Part of a small language model's weights: vocabulary 4096, LayerNorm before each block.
MLP neurons of a small language model. Each row is named by its layer, matrix (up: input weights) and neuron, and shows model dimensions 0-191. Each number is 128 + 24 x the weight over its row's rms, rounded and kept within 0 to 255. Numbers have three digits each.
A block is one neuron, or neurons of one layer that tend to fire together. After each block is what it responds to, as a language model described it from the Wikipedia text at the highest values.

L11.up74:130094132113146142127176128130096118151114103128119103130111126153092142166137116089140116144110091147152076111152119107114175154102097179125093147122129113151139095130089128137144117119147127133129086084088121164137104118151113153167124078166197139111135148143170155130112129134160099094124174124091125136117119146122135151138109109156212136163113138140119057117156114124098130125139101082129136134121115133134117138146186152102086155132104098112145160151117124113120143111128166139126114157108125111122108084112143145133151137146110123123130093149113142113138128141109129079
L11.up164:164111136133117153126138099134082107124068117100148080145120131136088142122095151141103130134068132138161123151105186163141139129096147102109082120127129126175152157112142144134096139143194132146148144164123127121143101109142143109149123134090131160123145135107103110134149125126118097069138126130120153132118148120136136121106129155087124120155118146126152083136092138123168150153120123115134191124116106094138116094152142093115118141134187139111150145121105144096106137178087149148094113086136094139117119112119139152131118127126105108146122161165123105167092187160152139144
L11.up383:103123129101146148125099128090128150168135166174150098094139147150107112141158135086138149136148109137147153189154123140130118144127132075118121081113126087137141132120162145124131104146168189124130136143117200134087083113131120117146153108117169099161084101094105143114107103087151139092124096124140145109142140138112136155184131147147141110135110146140138137133133097139104122184144150103119135116147115125163122091137096112160110087108133137154125120127125124153128159095110124135121134138117089090073104124128113147142103154139108132108124180151110131141077134125162158095
L11.up583:091161140104141099135081128109120141151117132148126117124119138128108098157127084118100116096115106120166149141145120152113165102152141158079107091120142139110171139138093151127148161144134126133116126155134135138152116076125116110120091130091136138082124108112149123106103092108134139090107190142196113140123130171137146088099106116129069141175134136180130098135105141122108126167125119101142162154130138134108123115095114150107132128148159103130107110144186125123125153150099130144151159155144150092135128144164124166162102153109138128137107184111079111099160110105159146118
L11.up625:091120124129119135153150175108108131172088112161121119130114089141132122100105099153135121142089156094122108138127160093129198147124081137164143099114153179113150158150152120169060119133157104169074115122136130138170159052119130102122111155140106104137117131130120118098174095114153144119137115120120126119134093130133144135140125100123140115169103135150111063100164132127105115164075108129135144116108130130156111156124165163140125134154127136126156102110138116127134099112139137146136163135142102132149140128127137113140105135080139068097114156117129133141117118120169135150
L11.up751:153109129116088107130131141097112154117122160141139079146121144151123126125091149099103153085115156128129177157116112170170178117127164096146142076141132129113147131124141136129146098143149118174105128144131176144109134100147084110164144126120095097143129120119168157119129124120141138079092143127127116136154120119136115127133164169143116115112186098116148165125086096140132142131149169099128114100106139073155119133117116110153070088132177123096135119113136132098131152131124145167089136136122153122096122101164114146084092141154147098170120156125103136144122149113174126094
L11.up809:147140153079114107141091159091076149082124111124146112150110104171101145096128173136108140117087126139143139120142188143107143130127134151103160154126144123115147115120127157132104127098161139165121096179128129130160128112127126115159123145137133165133138112144151141139126156102170138139115157144140137115117112127105143149144127164131069108167119154128071106123124101121134115127061072104103200126105124156107138132080108094163113142136157112092154132115107145101135142131100131178110135145128132115099107133100142143158112129170123127102091152164106099136100143131159139100
L11.up954:112110140117143106078154112150087134172115084147126147189133110139107134123110102169108111129111160097131133151138129063138130148129179157091171143117160137115114157118100117123127099145131154098116164146114118124122172094155145115110146120153109076100118135093140162139176113144080140094140150125163143147140140131097128112139113085155150098135094145152129115129091156129123131122116125138136167125085112147109097136095142136119140112082152164113100075138148149118139150125159118184123110108128126112131148136145136162141155135113142087151121124152096064154146129111090132137
Description: Pre-verb subject/auxiliary slot. Fires on the token just before a clause's main verb: subject pronouns, auxiliaries and adverb endings, e.g. he, has, had, -ly in allegedly, previously.

L11.up44:158149141140164082142104146124123094125108142119185104150172131106124137134159135156101110137149131109119135142142144117158151159143135128150064148107171160144108130144094171126116170117110137132104109126099089167127167103114125156133155111125105124116126110108162118158121152172109087078082127132159110085120118119129124131146163115088138148099100165100119084152109154159156117137113114160129153133128135093144112137114130143126156079117154140126149121157068124121077124130149094134131153124121136119161115122106122102132105100137147118127136109095085146136132140114195072152
L11.up129:118152123140144105100118137125150097093127138128177079112108086136082108100157160098108096165063119150088140162086094133145167142132151129129111124105143118090125154117104159127147117148161160111089120084082143106164121124139104094144142084144129171137120105162187132143151131159148111132138134139159121107143080107114108112111133146117125105146082080125140122186169150134148120133137108163107119125119138175164112125125130111103145122120143137093131142202139108107153144135160148138132163144099156134144124153119098104124115139123137132141118135157147108106157145114135130137
L11.up226:118130189111115157137126136169107104095138158109132108122102080121128151102133130105110122146174117083100131142116143089128164106144142142120086120137154155136088188090097153119101148090158121114120117159093127128126111110138144090146162135154142114152192102083134128075125159143155095106103089116104137155131114117136142129115133119115115148090139122121147119171138138163126145157135100105120115162119132134107129121096127140117182111136099149142096096125110078151128155125157144146082131133123130176139071143120136148137097112140164114086163151142127136135177155142152117136
L11.up431:112139131136083125173126126120118113126103123112161129140107100141096100079168144134105121109115138098106141136123123102192129143106160132172120144130120119101138129122141106079075135124130147102152164075096143115129106115119124156160123159122115155182145146103129150099082136121133124145109122160166142137130096146159099164165161114106136117134108091109072084090130159157097152083167113156085150135135136116126130118145138145136126103144161100097164085155107161131149107158122117125119148162134130126158166100156132157105097121138169110107139129115180115118124128116163144112
L11.up641:169066142126122138126095109170161101131138165158132120144137121119096150101150132117157148133128150100113113132123125140144104136125098136132134109115109103112157123136114135164127114175115122133147123125131144142154149147173116128164161156154091112114134112168107141132170123139074148100108117138133111066127113102095114146168126085151128135124132137146097164132131149095088165118136114126116166093127105138138102125111076176149169111151112138129110058156157099150133166146142135141127091156122134106165150099120163110099106100115146106094122147160105115077179124136144117082
L11.up665:157131114120083122103102103121139150082106112149151142120137117125158188108127139163085149108149131123151112112106135103118113106124168156165121142156156133115118145183111126111128122135167161075124130128097078138125140080148124125121114130094130116148135110164158092153103096122123100129098133129166145109118099110136176185172104110088146158092118145086090097130172141170102125115131082122159131148104188143128146166147144135146158134105181133173126122126113122111116150102111115102136152136130087162148124149116118122129129107134157131103101121090146135117143105138141152152
L11.up789:127141138127147087125101139123117110170089117127129153136127107118138158108169149128091130166059111109073099112117137149117127150126103172163124124152106136148103149107063109103124161085108104132127140100102091137094165119149131111134170116141151104155125130183112122098166100141125117123133137144129148106117142148138128159165135134096142075098148136111113113115134157172160115132115098165139169088120140109159109142156126130150183127123102121104135122147118095104133121113128145136136166111130155128139153102109136147147141146141078136125093138158107119148118089090185158176
L11.up825:159129154108091124144098090124123071122128112099153161144159089113136095117094117155107120173093145117158174143126139142143134135166138130130117117118132130150096136068098078133144138121123147143134121127104136143138116127155118138134162115118152167139080108157165098152105159118089120138088131140125111131125079116143171139136133163119129099121145133095127130116121147150121142097100098133127141130133132132165078139131155082092155144156151114101074077149108113117129158104087143104088128164090110141115160120140135138133116134156174142115134185136140073115132165123158134162
Description: Given names before surnames. Common male first names, or the first word piece of a given name, opening a person's full name in tables, lists and credits, such as John, Robert, David.

L5.up132:100124121137140128149112126129154136109155121095137113101129165125116135110113138135110154098126122121099151104145150116138114088170148129113114087137166131155143160136153148184128118086103154149127131136149083128100124125156097138137134175133099136119105136116149134133096139119162172125152144157138127074130110141147186136167146099144110123161103093158101174143136123136113112171133136091066130114081136184101093096128133060105139120124180109133128074121098115153142158149123110135107081113119147141137112132097102158140144140108162122146126145126115073132100142081145117129
Description: Verb after clause subject. Main verbs or their first word pieces right after a subject or relative pronoun (finished, g-rew, th-rew, who holds), plus subjects like he or she just before the verb.

L7.up189:147093146139086141131085108140117092148141155117097083129109130115132149132089127119129149113141129162095131128081180109113182149110076142068078152136092139151116161071136119168117107127140133136163152139116105141100116110125143166143142124163119134121105154132195164131172199131167123132110121148176155126140107148132146085139130106120153101149110129155132107174141107155112113130113134102138142107145100160098121120096128135117091127127173096131132147122099129143153107102119097110162117084142090139129117147132144112147095138084127139156140130124147138142134130114137130142
L7.up202:153152113121119108169145164101088159139113152131145072138102163163068094096150120146117152082122141111114152171164164116092117123123115133087096117136159108100122167095133144122150125134143110126119109143147115109138119100134124108103152106149161138099112089114093118087076146158131131173093133155131150142150132103157112079123120125146140142157133102173137123158141119139111146124139113125158166113150113115126150136131066139144098102121160091090133155114145099096132135076151117143126121178140126102154146090108148145114141152121143117140135117125124073140149134095175134149
L7.up206:133120152099109130053113129096118138129122152118131145078156118118112131116162109136111080134165133145129112117119153095128143090095081136109154135120129128100151111100109133140154109150151105160133155148150101121137110127111126082159153127186141122109150142126181166121146119132138117142130142108107147121147116116125114147126118119123128097096186162086172083131178084126125153116114162150095130111111130111117146139173144151109097119097092157120116132108160110120161151160146103094159133129158185125114131077163114139181164108122158154104096129158129119118131165111128112101
L7.up242:131119119128102122147114136104094115129126108090103099128123126149107072102108134149132135113127095146132087132144133139115151109116117117103115120105124150096155177102134137151135142097149136114118145173139113096148137106136108131145112134159148152126078122107143126130140115125123099126156153158155107108145129127155137095091097121161184122146133166097097085154144132161120135101091125115167122146126118146089151157116105115100160169131145124169130194133107131095170148111116151154113178106134098107120110123167135137149124144083187141100117163165070118144136186114109178095
L7.up541:134141119138120120128067130120168105121160164101148124128097144123090112131076131075149159070143132139122138149134113138109155132152163123089090133132154157118145175121150115122130144107103121127162138084150101110079142113143113140127151152107117106114164145140136086077155110125173119095135118159150116149139157135129108141178157148119136134117137156142096127133122117130105158156098091101107134122114135142132121067145089135144133149101153122145166130134086108149105126086121141141144151092136079107145145110165145106159204133121128138124159115138120096084171121105111136125
L7.up600:135119134118110152086126132116120151118137096211116099164148136150132101165148119160142147144177160104115111112108133114091100113105095133130127096152126138130139089150129167104129141106108147134168103111146140104179097114096110142123144131148145104155087154100178160090169109148115122092112157098139118105153102163145099134087138143120104122118155132144135120160122127174087178101113111137094116165108137140135149176135139146139162107115136110128131158144137117115141150088120186146102154096156091129112158124131139111124141096100109140129116087113121162093161102115140142110
L7.up632:129189161098143122179110099139158117132191125142099090183113111140148140104102116140156161137131128145085144132165175170130114157102158155149124111101125134104141157152128084106125134086147155153116152109144099094107102124144094154108121079153176105127153121161198147090148162134133130086101132110149156093114098150122139113099134119137113126114122170114124127156087147120079115099119111096146146135152135115088100106152093134105104151135092117155143141137093137092150109114146118122123131080135105117133130148151130139140106127134127132106133130101100117116123163138108113117
L7.up933:194165122146116115120133153133124138120159138143091165107129141141135140088075163149100136080134129111144125150109138134117132132104151137103116088140147177134116158089115181122116146129135156108078089117109100121136111104154106153143160086130139150132113117153106117111123138112102109108097149118156139158170121148107168101117149125105104128162114137127174136116118153131149183164081086111149147154126143162113109133119124164096095110151097114174067117110175110096115118094125138137126184127147133114091116159136105110135099172124141108121146126152108126114136151094129130106
Description: Negation "not" and qualifiers. Mostly the word "not" after a verb, comma or conjunction, as in "did not", "but not" and "or not"; also adverbs like also, far and formally.

L5.up733:122119111169091121131105132158134147120109141130104134093129056147118146149141127099160104122153136099118132141169144109104156123127155097147161092131120136144099154121060136121072164132102145155117124127081115126103119094162145116130121134152131125117122110146154114130177133096108146098156142092180097120125112119137161138097135153125117128130125129137128134158146136105138116093113138137157142080122086128080105140086083138178160139097128124119151158116120088145154132144183144135121165152100131138115132132096100133138095140130165161160094083103158123181127160111138162118
Description: Name-start continuations. Token right after a name's opening letters or a title, such as the period in Mr. or J., or word-pieces like Dr-ury, Carl-is-le, Od-in.